From a checkpoint of a small transformer trained on Wikipedia: MLP 704 SwiGLU, RMSNorm before each block.
MLP neurons of a small language model. Each row is named by its layer, matrix (gate and up: input weights) and neuron, and shows model dimensions 0-255. Each number is 128 + 24 x the weight over its row's rms, rounded and kept within 0 to 255. Numbers have three digits each. A neuron's up and down rows have the sign that makes its largest values positive.
After each neuron's rows, "fires on" lists the tokens most often at its 100 highest values on Wikipedia text that the model never trained on.

L6.gate365:123146116110136089136111129120096102175110132135111133120136129148129169129176116136188168144135157104109135107075125168157106132144111132132163144145174129124147122115101177100141173114140133095146118112136069115086113139102137108116103168129121112115104106128180087115165112096122143151131141134138143145112109119142134119167107144124134125112136129106170134167142140123150121138131117095149127143150100142115159161146150170123179154108123117176123128106118122114151152098153102159162122159140076138136166085140196130118124118133141149117131154173126109120109077167122081082102108145120094138133148163119131146149160108156108120116145061156142158127153133142121071125125102104126145118093124115130138180127184114169120100117122138105132129083114111141127149124142129
L6.up365:108142139168134119121098112101121160131150093103130125095116116154109095131128165118166125098124157110118122128115172115099164104126112158152144094150100091120138129174102134107131125138134116138135167114106119131147151068162108180167103107109116141140146125144137132055177127095141109152111146130115114128081112121138148199147097143119143137170141149120132120131117115155131120095097135143127116110151191124178137089182133140101125138136137146108135121095132143139150099134140140133120159101173151084164094161109107130137111126097152142116119123133137159120092076105101106119136118101131100070185118124102107137142140092143136143120114112129128134117114106091144132155138130157179083103116124145114118143102152145124167125109124153093164114129117127179078104127174117
fires on: "at", " |", " ex", "os", " (", ";"

L4.gate49:084130151152144161110128126116148123134138120110154177113173059159084087143165123158145155084130143108138136164124106131128140078125157126135141133068120152152068097101106116115135154166113101124111093173111098142123097120092133118147120142147136105108146144115107127144131098139131147119104121123169142113167113148164149137129122151134083141158126139078141148169111141087115151132138108178132125106105175164097097176099122146131113157077102083127129189111098114118124158116127129124177148126126145131095134108148097069148127146109129133139165119119104146137153118146152117119113139160070133128141159113126109114111121121098150126153114117137075133148162129127127138145145135099111138121159128142150131134118129108150132151126079123072095112134137126130115130068115126
L4.up49:119123174138093175166079125168123146102142131088154141169119120107140113125122120149120102107101117131119117076163153091155148111128147104145113140095075116129082150134125136113109134165141125165151137103074083130146158171114126111155133105143117153131106133134106140107156149178097101154162098109153110152113145140080155119156129158117095149169137112166154177135114107127175126108149121142101094111099147122099108110097126165132079149138118188161160098130105110140132127129141132119131106118133140109118150085148126106122135151125156129103152125137163167118139150134124116116118120077132114121129102110121128149118089122124139123165112146090089108128087097199153133095112113107126121152117134124135138100130094151183131131135146139092156130126114105084160138148106167
fires on: "B", "ific", "ue", "irst", "1", "nd"

L4.gate2:147112151086095167171095125147134116129160156118162127091096091140127138152121127130099136138156133129125077133172131122146114148121141106127127147172129142122094078127157089105132097114115101151134132101124133124173116172142137148114121129144129144128099112131128132125128190097128118133110162120165132103119138118112149112102126151166116115128140118137096095111092129127122132101160125171114138145136152141121101136115128159119142172145105136151136167107173077133132111110132073121148088159138154143112165125151134134158125119120172149176154168130132142166112144126194162182105152159121123141096112116178124117120125171142117130134175158099123152164111130099163128160147133111160125189181150140141160111085097140166167197159125129122131121119126138123100116123135128
L4.up2:092097155114138112120155106125149129131162178071130117144134126106117142128101142073122168152183120169123144108139126130143138157142169071151128147148097115069120137138145147147140110156128123121109167151140111127146111107112110125108146098133088131111136135130126122131115105123151150096168168133141120131123095083131153140120171131130128132120097143146139157156091085156127172144133124147110151126136081094126128118084104184167124100112106128122150104167112090142131103130148117114136132114128133145130090156080133098105097125087112159150077135175160149134131148176153138141112158115169128195125083118094120108099131126124123108133153155114135166152131150103115163121113085131148159117174114145127166117118156129113139165117119160186181133137116114120144128116127137
fires on: " se", "ot", "rom", "r", " not", "iv"

L6.gate417:087133160103121096142096147113160146176142143104112127117130117124164134168117111147111090150127157134090113160130111146128078111145125170153155109092093134143122130114097151175084138166167125161163126082109135143109140114157124166156156125075086093079134134121127135121126161137128108098150162134140124182130148144124130142146121110120174092066120101089153140132132116094101143138139130087142117115121148148152126111153110111106164107095133125158121183120125147114149172099156138104129129118163143120087137100136136115132133132120110151128144153106169171140121135139115153149122137133092108127142112153130121118157131085176109124120128135171143072111103151108116110109087108101134090158106144125155176158128135136182145103111139125124147151101163084123103151108152096
L6.up417:116118148160130124137113123103101093123156095162092117109140144071122136112179156122092140175141125115173164156123127165152175143143129205183145132119145140124147113165144137130128176148142113132118143129136114118115091135140138155156119136131163180109108160158157108119124134102145146130147096133111143167131105129134126162097067126069132138108131150115128099130130150088157110067112159142151189128141137150171123177158120134142131101093123137120112134099120144101117102121160154105162124157121132134079144137159134132132105170118101125129171135184131119151152122138088089115119112131139120101160119091120167131135142082131141120151108173131150114135151077110175121114127140120114139123132160152155117145138123101141158136111124107097142145109146107126116154115102095
fires on: ","

L6.gate63:114164145120132144171163145124127122182139171100111133130146168129100149120133094116146128159101110093120112103115123152150128127111151107145124095117127099103098114072120145134148162152120113118134097108146123121154122117139175081123151133115110158071153118141204118086129089136140109131072160126135121098106156154112093160124141129163121152158098125116100099105125157101158087122116138119160117125138113129130143124176126164136123141101116148130086164096136167151132073130129126158120136138145156156092096104161072098140101126112146137139132133161144129127140128202148177082146120123121182119145138124149103072122109168144100095142114121120118134103127146128120095153097106134117142144101087114159158120136159137164137109108129110091153119129122098102142126129122113
L6.up63:106144066094126110131114107147159103156150135131106138125107092107103137117142082130109139137119166113162072125138169139110128133160084114112126166146146099153110098140122138117148151181115118093113133116138093153136125150131160160101103140093057098114140097137136101077121131129144123138083078122085124153116112137128120133115117117144119105123149151088151150127127142132146145157115137108156141145149116131136095142140178123111113133098128135154126181100109154137129156112132112170127121154126088103132102132104140082136082142136113200084136169171131107134171113118150172137119125111154129123143143119138115103132123139141113121123141159104183122114148111116154157128131143053133153117123107160102151136086137108121150135113111147094152159131116107084138158120132061
fires on: ",", "eng", " is", "in", "'", "pt"

L4.gate328:131073128113129149172140140097126125131094110124125093152145122154161097127131131147120172103122149101104096119143143170150172121095154125115174131123159146193106113102129102121124164163134126118170124155115140121077126128133087159108139121094111134175116131133094129138138118122152113142094122097139179102139124161097124151159164145127140110162148114122110155114118135158105107092103090125127159149147171140127098142123125113131095143136138125128088155141124127137141118125159113170097192149134142106125146138113071105122141091142114091154173191148135121138115110138110117116122106129116124123138113140108134123123122144140143144082104129117113138125152134202102146116129108133124096155178155090111173152157127118114133140160154097144104094109076159113102078148179111
L4.up328:138121120130108143150121091151137145158104130140117114136157133146139152145173062100120155103145142143179132126132170110114101139142144164141174120093121156135107127118118136100120120188117134171167118100156087111122108145115130146132149075130122151167131107113084110088166129148133145079100162122128149121147117134131154180179137111114133180144109130116152108098105108114154160137122121148141160125148148119068082147156178147112128103143106134077118118149156140108109088146091084106118094137160121197092108122120137124141132137138129134151174126128131164120139146111124112089107101115125179115116115136136113104146160105150087152136119125156122128109105144170115109111167091083154147147107147085120096133119094108123111175118129124164142136121105125133131109117130133
fires on: "t", "an", " (", "av", "ug", "a"

L6.gate306:141115164118166085108177147139128149175143113182130114078120129159141148122129150128150118147128144123116159082101117114101126081168098132086103171144102154146170108118154115129145140109104169122138163109135165081116106133154117106103126160117132158129128141144147114134133133150109148128126096128120103125089127095105175119095108121132119129172127187093105092116151124114115120157090157181095101111091139117122110104150137139093119136096145137130125120131141136079099117107165104122188150133161148139108093160155134138185115128134120120123107143137124133115120120134152141104125092130132119104139112131177134126157177122197160172139108146151091123142130120125093096148119110137086160117126108149180097090134113157124137112104156122103126091145143133104150126132168118
L6.up306:153143106127148112137138134155151135134109136174113092117130131179126157106097156142151146140074150113131158133175123106107153151161141158069115145115102176123098133110112144108125149161136139154122119093108139133125147195142123147122140108123135111166141094109127120132089144095180182106129109129134136130159088139145174121109099169099109128160132093118154115106129132162147163144122132195125090158174134134137144096138163130150096145168110129130113124175162102126123190145118149109137152121155123137125099114063099121146154133121131140150120145136170076152147095117139087115114138146155121149158110127113112135151144141134122154149127156114119127131150139114098125114104107100100153141174090154126081148117148115132156171108106132146146126146167177091130134115130144
fires on: "ian", "er", "ist", "her", "uthor", "ate"

L6.gate485:095144111105136146135122091116147111128089144164120169167118142117130129139131120106140135132100133128140161091116073170096162106091123112123099151132127110175153125102134140139135132124133126157153125142110158109128083104116136179168102138121144108109143153149140191112138092106143114128116110171122123120111178130124162139159139170143084122103133141127132158159179144126168144134094140142136071136136129132133133125152155102134158097149135104158107139167158142118123101106141100153108139139154133115135090107135086098131123134140104108144108109166149108133114131115122114151114152159172117132122142122095171120110184170158136077159154100130127114094089116134119121124057106163130116119152151211144079122159119153116100094120124126094169126102158130115150148127105114
L6.up485:105142125149173127149139124110114111144120111155129142084154128104116151144126154153100175098144127148127100158084106149139152126154078117108149124136190167119142106153144142147108139096105113140147153113099165121129096137156170159141145145139158114132096127152135141113125129143111161119112117113117176171125108105125102113128120132142101142117135137090101137131132091104113087147115112107128082124104118143151144065147111114122130130118139134134153111120088080126145128127197149130144093111125093153115152129102100111120144118126119147132134126145098144098123167149158085122126139165068097145137139154176120165117098101136117133097155142089116128174120103161112127085131150139123131096114121202123137162141151098155067156111171130121108151172132177132154173137103137
fires on: ".", "en", "il", " D"

L6.gate533:131134107101118123160161087112095159138117126128138119130150116164136126140125175123130124146142126166149116091092140141112156118096135133135195120173160123125142128137159133114131130137104155136131139130146116128147140119145139106166139122132095107167128114099093124141136120083128133116153129193119114133117110140163144141085165128108126163110110129175102106151147112125137147110174137137143172113107118146126111137145150201163092088112094141137147170113122100109138127164103110163128118115121083147103072107166117084122162114107132145145058117116114082109093107133115120104115108147089131129139061091091093118156149135107132135103127134062125130134092099161117112096130178138121155116084098147110153133132150129142104109167158156110152142133127160113150145155133131
L6.up533:133155128101160149145169105120165123081181111091148181122103175116101138127122108095169123091122110115108131130139083099152133106116129168122131151142129102096146093140116099153113165108121159150130122143084134088104158125145112095099207162125135164107169087149110136130155138135138120136122111117110129176132159134107125110108105091090122093112110132100119129129107115131113161157114117118109177134146128159126167153124111132124149103076150152112088113097110135103144088131101110098135177151174114149147095134155128122152128091124164129123112113133121169136129134111121169132120104144131090142104134123118131127113123153122150121136110122121145154152141126107116111162113180185185112148145146149130095105116120169116109110145126147155149079146175102134166148111105126
fires on: " ", " of", " a", "id", "ous", "red"

L4.gate411:153133148106121129105142093114110131150120134125150147159083182100110124185163143124139154147160097148119115118093141106118131158101116168107208153130154141130139149154101120178118117159173123125100116137146121136143136145122127167101090109137123139130153088137103122118111138100126105121109135167141128142131143089150121176131100157136113135102150140160150153099120141108185130141149151159153138111183139122153110149099141135156144112142077167099153184146131111079157144146135137119154147122124156176129101132112148093106114119113126119108137137120113183153133134081082151159125126152096117140134121101123119086110094150084159148127086091125138116124094122107132171165101098071137151092108117143165161124141110127124150137142102136109121119167131164144141155109118121
L4.up411:123126121070126135110105153138130149123119105163111147136128146081112111161134120171159121130100079109152070133114139106146144105143129135131121132146133145145105184172158139195073133089117082126056098139138154130117114142119130136153102142123153139164150117092075119133132129169109117146121107131101145111142167133153117162157143150126108151112131110157116173123147098128162115111117157137150136143108143118145110136110149129141125178120113153151136149095134106143156085128121111097127120091176122124128125128131131085131070130159163120116098122126109144103116154128108078122084144103107121144135164096137093153128115129089093100136146146112117145125109091121120194152137135130118168202119154148120080123121116098115146101140132139156144152102130131139101143086118113
fires on: "ec", " y", " of", "iv", "re"

L6.gate255:113129159137147114154112065137147104106131124193078154126147140127140099111154108077106089108155143130139112163134121114082152146209106163122139093119123149087162164134147107160118149122120159111137141102154116185139128151100105128169107095152125088120106125116173133092076126150108108107158152160101114152116141122121160139113135153143124107127107158107136097146164146105130186100125117140107115167143143137112094108148135124116141108138114099172148144112155148143130148106186157127086168145109159105108096094131110164166124117152111130136117106145127101115113088148138159121137089138158111111122094133122101110155131146125106130138111103113098157122123120113127158119113071104119082169141127123133157145102142156121108144123110164122092110131120130097139165121144134
L6.up255:079163163137147112148112152116112091132134120135135098135142166104177118060163157142189122120146117108165107137127097128109140137129153152112108120116139170082164134099110110128055123118139158121099160109125093141151140157126125123146055168154124112153137143154151152102134119144137140117107121107098136123120173109116155114123093096142145121121117170111137129153098130101160129122149142127152130129167131072150121152166054177134145079159113131165151115173167164102122171125147157101103103114138114122130131130092130121134101134139122122144142118135121090101119068164130135133131123108157150176101138088116168135147152116129103178120113117121102139137115132136153148120163158134147123140147109120154150151159118122152101119138162161129138129141148113129098105121130136
fires on: ","

L6.gate299:157142114106151115101185131157149101111117169116103126081131136074121106098137123111057117136111121069096149131118094140149122190118125097091131142136098143124097123130115089129116162126112126164119138124111137130116114168127132136102168121066156125079156112165113110123112105153144130118111122133080125148083142125183148103136113163087122105101115120197122127164159136159099168148092144120136102136095124132103139129116126105147141119076129115115150176131134107118124132148145136105116146127127143112108115092130119130116175104105103148096160126095158127159112094127128145115168117127052155127108158136097134075095135103107098146112142126125089130107148114114148144156122117127177095167146131127138123147137140094139121125142089127123121112127118127158157116135116094
L6.up299:108146105112085139156105158158124193121133109143083138107126144109110099119154142117117155101146148124079110137166129142098143136112119121076094147104164114103150140110114139131120115143162075075115129182084122133127075114117157123146103131093180114110137106123125167147095136123165140143133118105109100132111094107101101121126108142155086146111089131162152089145112127125112176082102107120143139145105100112114153131143071152135125152132106120118115119095095199110141152123122109117101086105132120102120150124125091123153097122122144137110098096126145170118122139153093142145121146091137160137114121112149152174168174159131141156131159082134154124100133104152114156136104177135138114120134127081097128138089151143132152124138162139147135087102139114145149128130108145
fires on: ",", "ur", "l", " 19"

L4.gate229:092124153084084130161125160105124105136137127147124151098154132181112085091128130107139136130081133073149072111108117184127149103154119114140076106102119132102167122084120141147126161141093147112135089139137104138103132135129154143134116123106145135101119160130113155156134128132121129141109062115115119085110129139139204128146129131060156103120122147147114103087087149092134130120131115127080142161102122112177100137099108120116092142138160153131138127123109131120103079157170121195050119100158116166131144125127102081159132116112141114129148143101119107114157143118154109116109152138150116151168093129143134117101138127123137178145127094166137114118098136165149106115117160148115140134146120119112137130104115122114114132128123159135160140105128149125113150114118147
L4.up229:114130093100114153150103103118114080149156139138157120099146124127164123130131110151127182118143122129121111138143109162102168155149102093083155133093139160111097140117071124092167133114148124133150122171192126131137117103164147167104087133131139149155132109141121107138083144101106147109145121142169099096123123161184119144134114128115131107155124116136149132159093115126121136137118125128105146109074066137157115142094148138092111109123183133112131140166164130122152103165190175137131113101129136136099128087134150067090149135045089128140112122157124103137149124116105099112175152119119119115142139132120138116150124128109124153127148106109127133126104120116123111132105079127144139121110151129139142118186119107147125119091119082148151141131177140145134106129099095
fires on: "ir", "al", "en", "an", "if", "red"

L4.gate81:099136116100113087120128156126066121128098175148094134088114118112085143123124138136116111138110172164140132126128140127160167126129093142176113180126126158128134109132143132180098119143142123143101123154128107073130155145140125129118136111167132115097140120128150091124105131091124127112066141130103100107115122104118086155151164104133129128175168099122106140167145077163111148123146152117121146121152109166122122102172157135099107135143117169120147148127133115090092168114143089130177152155139149128135095158159149126147108165165114111129127117084174162141115150138140163124132150136154102129126086140076149108145160145152107175150082119101135118115128113167151116168144104151142154156166129107111120083132142110147090131104099122144086123115141104121153101146140144
L4.up81:126132170145113132115136143138116157105144158124130154154130120109077142119129149169098085124094145136139154111148098099127125118126145181130176143133142143139091130108081144179118092099158146124145104086131168130129153127155079187169171144111121092127102147145083140130110154125136137132095139118122174105117114118115114152139126167128145120161117099075138125114120154113097180120151121155134111150133134152095141136087080181105133114146099149164145111129108103138123119095142109125130105167157111168110071161151143144131111127172124074132108131126163149110173126129090109114096152120160136134154115115138105117143128174119153106107103154115148160136130089137133111107159124123146128133132135111089121160134111142170094144160135120107189156117110109122116185134115135
fires on: "er", "ov", "ong", " 2", "ian", "ow"

L4.gate289:106127126123131100143110121137164123147103097157152147096135117106117114164110091176145128125095166092130156136148164144091094129147089126089118137158125176127122177126127158162134181164166127144103130148107133107124079096150117119065107182127116149151151155062140113145122122135118142102151153143138143125130142149135123124139088108140101169113138166142094154105182130127140143066128142123119144120130143101143136115142152109103134142139145145112158146148122146180115081118163107154127118133094078108157116111160125099108111140177172140096154145101115106111200127164116091110129084107108134139170121145122162136116141095135126120137091151125122141128138094102116098101152118121144115108097151134098120113099144068125131104101135122141096117146123155128140117120139137
L4.up289:134135152115140100119135194129114137119185125136129164143132159141121158131153115168157157115132101085092082156149136137075137132155132090110127122149135144124150084154133133088130123127118168126130111132112136149139118094129120095141108142124151130126098143116158139154173104105119165129099146124131107153176146069119135166153143123150099127122146121139130149108120124147084074130172100136129131111146136141107142114143115114121125119121148122115122089093124139084149088118125099125152137123109080083117118091087121106101128072146140093106143146135150120101146108138095075113140101128120215143129084111149074140110140117133115116137142105126161130121127104097129131172096143137142141091115164171147110102136105147126128085078101139129106099085120131146115143174117170
fires on: " |", "l", "9", "ec", "at"

L6.gate24:065127146151149099104105132107179116129123102140144155141134100145108107074125134111136116144140137086140063108151068100084146177104104129135108111157146154120116116136146142086085126140123174119171117150141124122144141122130128112133138120100114137134148133116142114115115073104106077126175116089110142174163103168143130124097136132132133124104118116123143143123172146127165099098101135092127100147126128140147127145100132119135068124093126155146179175089111105140104159134191136134125158152144145148157120136128111115128149135131135108172153141108147107117129130113113126112163139144127110146106176111142081095083122113135046106128138119124138110126101128101139121146133126156118138146131119145120134108151096180116076138118110153148089128104147093123118157136142085
L6.up24:108113166135123171155128135159175155070177172150181118131111147097073101120103185105153128160150086170147130140104127134155122151095125125098134127123151127157077092131090111104166173138165150152131147115129093141151133141166160111100102136120153136125139141151151129104132144114128085141139139107093110142165175127135121147123146158138130164137114136136129116120149131129131149130113120129167131108147110139126130165119138132111087161080131130126133112065137117092126120112107100115087161160117152172116163126164132117187077154139122156156143165113134095135127101099086121152097126136113114169132174117144122146121157155144105109128134144131133104141127132166151155126130118116148108121136156102128151089138098131122114126167155116136175158080119129137120115131175114
fires on: " in", ",", "in", "In"

L6.gate113:142146117139188101150147118147135132078173124138121132141134148105082139135153104178101118156156117110139173120144148143083164136109121117146114127163123152199112152136105161107126114132147125116140089138124115160128097161132142159096146116108115193100139113141135110162096143146186113119135077100111119174114128148135129082157127104114116112180122158119119095128150143110158105099109140128148126164106151077145138150147109115135087161154126168107142156145139124121109124169146102115157138125110135123126114150157095110104130149102108137079094132136134155114156122140139149105123117088082128126163150195155132123111105164122132167120112139133127133089140131118114143122153154140162103117149109104108100152138100142117138122153113153097148100113143122143133083114207125
L6.up113:136098128158119066121063161101152153143136133142151115157146124114085143125101120155124110154124133074077115102123124151130130148107133127167114144107109101128154160136086120150107114133136126089139146159106122113117117112114127127105084139120126152114158106142094093163133103135178142139115164150132147148154185112119115091164132156155112144168159141132148131124066105147126145155096167100110108133114126123139141115132130107133104118100160119131142179105124124146154168109076149184172110119148158170138109071127103133150126146106140109155148135141167139130126157169121169110134160109186129111132140068097103169123116127113113115118153148150167111127113121080095143132149123138126149121127121100149107112093087149145110103126164093112121127111157135138107139090133136
fires on: ","

L6.gate338:073126095125137101118141117129116125095177114140132140120128114111140111127122131098119087145172120061118167140101120132175101168139112148147152125108144145113124101152104113139113124103082152139093107080123091119144146126115130099108103164119134170116122136119106113174123125123137173126091104124103112125142123126155163129098078139128109193098145130103129093164088150130108144095093147178124140108158157089102062120084086171127123104154095121173133122116115164149114130144137147108150121122165140134151124140187101129129099100085154125173086117165141127106149145119119142131131126145138135135127112136121141114159124158089087158114140127165117116132140106147131112141146129103150153136088143174129125156102123137131101095117138172140099123139071140117142170151130139
L6.up338:150111146132150125119185102125128108131126127146144158094176127107123171114129132074183118135140142121167127126099124140101123147140115130134108165148134131144071110140101164113125121083137148133078110123148121171167131108144122120092118141111113109125127146171117136121168154101092121125094105135106167142143101126150101156121122113103132159154134151125153117132131141143087142166125167173134136128130126168121133156120119122111123093095140149100099153128116145126139148087135157097119116134149135107154118173128168116133096076111133134120152120111092080150159110169096130107093119165145165119128100150113090116130124121109159100151167121162137138170178066129084134121132144152145109167163126115198116132103170112125139116149165097134160121114119113134139137165174085
fires on: " "

L4.gate385:137120127123167101114158135142115164125112132158093138137130141106107124155157137125129091129064136137117142078110100152097103127094167087156127128155138148164159150090158156147118135116107108150124126149142138103117119158132088129132102097099157083159127100125088112174121171089138111099112145143100076098140131122149135144118082103135184139097117127129159143107150139077152112138119131150104119152110150145128115125112154126148141126150113128128140114165139140099114127109150120163108083156130138105127130116156133157097169109177101111094151115129148143097134119133066169121166152145129112133146111129133129111084103106066162130078172122176139128143129114121084183104113140075123139121117125131144087113110163135157133137136102111082116117124118139111085109154100115
L4.up385:088168144134134112115132155101110106102113095141095115102122128134162160118166134125130134105116144157158107115154145134137114116117162132116131082126129147129146140148127069114122109143125128139150114091139118131143091111128119101151134127127145152132077106066093114100154141103154138140125146174035100172141111119110170140144098113152120172131125112114149145115144069109157129080137105109141130168109119096162121179158166110176137140195127146067101149102130152127182145123098115111121125150181125123114096153160145124092151139175089135112138150135108142131148158125111134139137161104120070121153156139134149110104122156135140131108134122133125137152172144125134127136132119077110096137122143110140098115110153130098111099123152110111115126119092168109119123144097148
fires on: "b", "ode", "od", "j", "ian", "old"

L4.gate136:153118115099128150096115147114054154132106132169076058120122165144122140135129087079152184174108102147114115124105129113150120138141158131133138130134119106152111147168146105079129140119111128152151139122144117107122108137166141152104142133115134098095130138143125068108157160099101164164118130136134124160100141117157129119192141119121136135138133116124137184087111131115116121087138127127137136118126126148167144076128163111154140153135104134154124159111168189110143147115130079216101143122122115163158107091092129117132130130115101153128133137098096140093104125171124147087146112158154119136123094096111148126147129086114137138122114125153127136083103107146142117115128167121146148146140138102117126155100114164128129118134129124155146162140126183134164114121160136
L4.up136:154103124086164106116118112098179105111132116138137145153169116164161114134169145149128138108160153154121132120163125141158160090113111122118133138124132114137104134126105174129146158115127120135095180159113142157150152112141156130143085146103143163182126146145102146119142122129147153120140124103145126124141162114134152161140128118141152146140106092161156099131108137122091157117126133121148129104111160133082147176132155125113124176138123108109121102134078127106159092170124134159144093165107121126083125113094086122100125162117116076138124151082157154112143150111124120182124148145105089121084140157087151116120121127183083120163145118132100124093113098165138107150134154073135126159157116102126112159128088141139112139151137125131111118150165145182155110149069104
fires on: "an", "ans", "ess"

L6.gate346:126122111149127078138140096131168142146123106138062124073168102135126101122082152099107139148124097134086148122129097136126127160154119137129109099088162138135153121161131137125134100172127152141159095115144139131145129141127082148117133136124164162122154156143133106146171164150139116120104108078109137108124160125133131132103130105115135116133123173091102136156086079116141140127112158121121103106131145158113116113157115153093115137091139144142133160138116114137156093133073100138142154107131133084130130178180123109128136103111158109184127130134132106108084165142105120114108136117112116121130141116096119147152086152075121113096126103145165137173151083139147125119144116108125127154142127119104156101105068135133128129143114137151116095108059102101081186114161160
L6.up346:104110141115141115152151117083187111121107130138122160156153141183123078131135144147128146133114129146128138160140108143137151160107132129165120166149157134148133136160127124110166148116138093155082131122111105121189076120107138102163110089142131124117132129124139116159114139132177134165104117163116104131181125128136145134183126151133141122186125115127156107119120134141143110125102119104151130107144112153121105140157166118112091171142111126143142095090086122122169132115123133177145183102165129137137152149146125112130141107139146134172191143136116142069151132140079112144091133137140106105084126096118118145164165185143152091153157144129106095140083143180118126096125137150151111171106151150129125138119142109118139130172119142119155144134152157127170160105105119
fires on: " on", "orn", " ", " d", " –", "ied"

L4.gate125:150115100140120102174109106141138138172109158089138141099148137115128108090144124125110093119141121172123145139159117118117110133164137111129164116146127105168162126141143110091134121116144090115101106148161097115150142186176134126138105114119129107163116137112149105148119131134100160130125122109116168133105162116120109136169111113156148153119142101107146167136127152123112118084127071085099105119074121128089166127092110157109158146139113126160150147139164143148158135164101122118146182139104119101132165141154096135107140124134112103089100138102137164132103115124131166140157129126113126114080138137139108103180135091136108107153125112151080149166074119135199100166146123147126101120141139094129162105179127100135128169163124130101114098121124137098131154128109192
L4.up125:127135109135084148098103127149121121114169168117137142135087154110131148153101152120132123115141137137173119159152160114117100136097134128184162152110136125125131144146152138049145144123127166089123142104120174125153151110127104149098148099167161104129126142091104148143097077134129105133157082085119104139126155118112109143125142161062121122123161168097107103136125098085095135159152101177148139123099159158123126161150157119094166135110165135161126138138115133156151114087120139101154091148144150135104105101120122090136101139141163115113110144133183094154113109111124146060121101142100134150128117053124111137125140142125122124152109184162135158127128123122148126128134098089145094137139115104084136154139127126144158109136143145118127123103130127148125109148119172
fires on: "m", "ov", "ra", "ed", "v", "en"

L6.gate143:120135108082161158091145099118158152107122136138106126101093111086116141099146104130151140169112141184137146117137095137131096147152106140149175113150157085130129131117152117118184147139173136100132145103135112109101132122130110107076144174112130170107123160102130130165118131128131162156163072118157162131099104105144127125097089113097127165119110125083123147094138081120096144076113126133106135170135136116131159156132116167131109149133126129106117157142174105130131122159144117126139126097111126121142145146132122131113111141130131116129125145115101126175076151108156125101136156137050150165105158108118123125097104165164104144123127101099129112143106151124150120158123071121107141088115126125119138138113126111139104114137165158120158157079085086122162146119121188
L6.up143:109112121085124149140102136101126149106132149154175163147121118112155151145170095114113138113111108136127102133094136070138130140168109104129157091117174122126079164114134083146166142204160118086152151082145112127135142165096091141112128109139162129135153132117121165118120100117082145126162133148119172144146132102162117153153116127107152127134147108134179123161170131123144069132132146164135152121130099124111128144134115171114123171139122123116092125114099143097118155119153106112102101131144158124121083140143120067108104117188176142094109098160120123096169114108117121150077142163119117101142107123140130091126129089164135113132138147104129103133133128125103146134119136153148098090101111113114101126119092114122158130113093133145099125150101148077139172126129124
fires on: "x", "ru", "ino", "v", "ra", " no"

L4.gate237:118156126118126153125126104167145128118098144158089089194115155107127144106133122141147120124115091149099135128132141128141123154179114160117105131159142159107147130163144128123104156134152119139137142123115129115149130117120130160095116150117142125118124153142132156152155081115154145120127093157101152178097140138128145148150119148147153146152141123087160122094106095149134135133108111167115118155125090087084139118121179135150105130095190132087158141120087114116184121105123144157132162105104158166110172106109142097189111105099139128114121204079112124161112131124116116116134128127100123174126179122156164077147095169102139174168143151120128156145131118122079106101122116149133140115161112130152123145114106141110112113089130106092129157153140093136153143112131098
L4.up237:140094152136080134132111172128131152158129142125180079132120108139085113162150143156071132160138119174146128120126107109150165134177162135128102072121121131141120135139145123128126186109140156092153137128127122147130148159122107143122105125115112125175123111143136113158107132111122167162120109120126148136129163141128115127142103119170156172140111141114154133128155172163136111128112143139141147074096114139122064124128131125135101146101162099133129136142136157132126123192088109158124160119108114179134175073103121121152135103138116142099132125098116117140128153142109121162124142137159110161162160104094179111123145117104177160135151107104125153139172118119117096134135123152115110132143121121078148181088125131084133162072150100150139132135121149171130091140092123
fires on: "ar", "ash", "an", "r"

L6.gate252:099102110145152118136159117122145129133196118156168159131178131120143119125130115121088107120135110154145125106086147187170107157107096132112130103166132161120146093138159106159146096131126209113091089162148093115107102139158164151118157136093108116128147133116120121125127109140156126167115105148128127136130165120071149136147092135130120171130119121134165138100134166107089150088168131126123142120096164164086152162143091085166117099116127095134107144124157137124125181109134149118127121150129154125132112151146112135115106079125130099149117154146120161132127149165113109139172086151123109116178071133164116124126136121148129148105121114143106146114152105117143145144095143096160116105152104168176148141144109121170141099145117165122147147150094107123131144133131114
L6.up252:144124149097161101144115111123088101085138106139146152139155128137101133140086141128129087137116134134109130110116120133188098135146141149075114086158133138146113081107124138173150155147158182129126155094158106114123134100143103133160142149121129135105105160133175108107129146096166103135117101142135124126131124149138157168126137210115129163170151159178177159142178098110161141087145169117120104145129108104093168150184123106125100114131148124137134134112135141118114114094146159144142108143150135143130085136140139162142116122104108093137148119182126096072125125145140094177122104108162124116141130082135137120154166148119156125115102146161124129127133116157120089091124129155115150122145125148133156173115123125146128120094098151159084158127105166139156125138121132
fires on: ",", "tern", "al", "in", "per", "ast"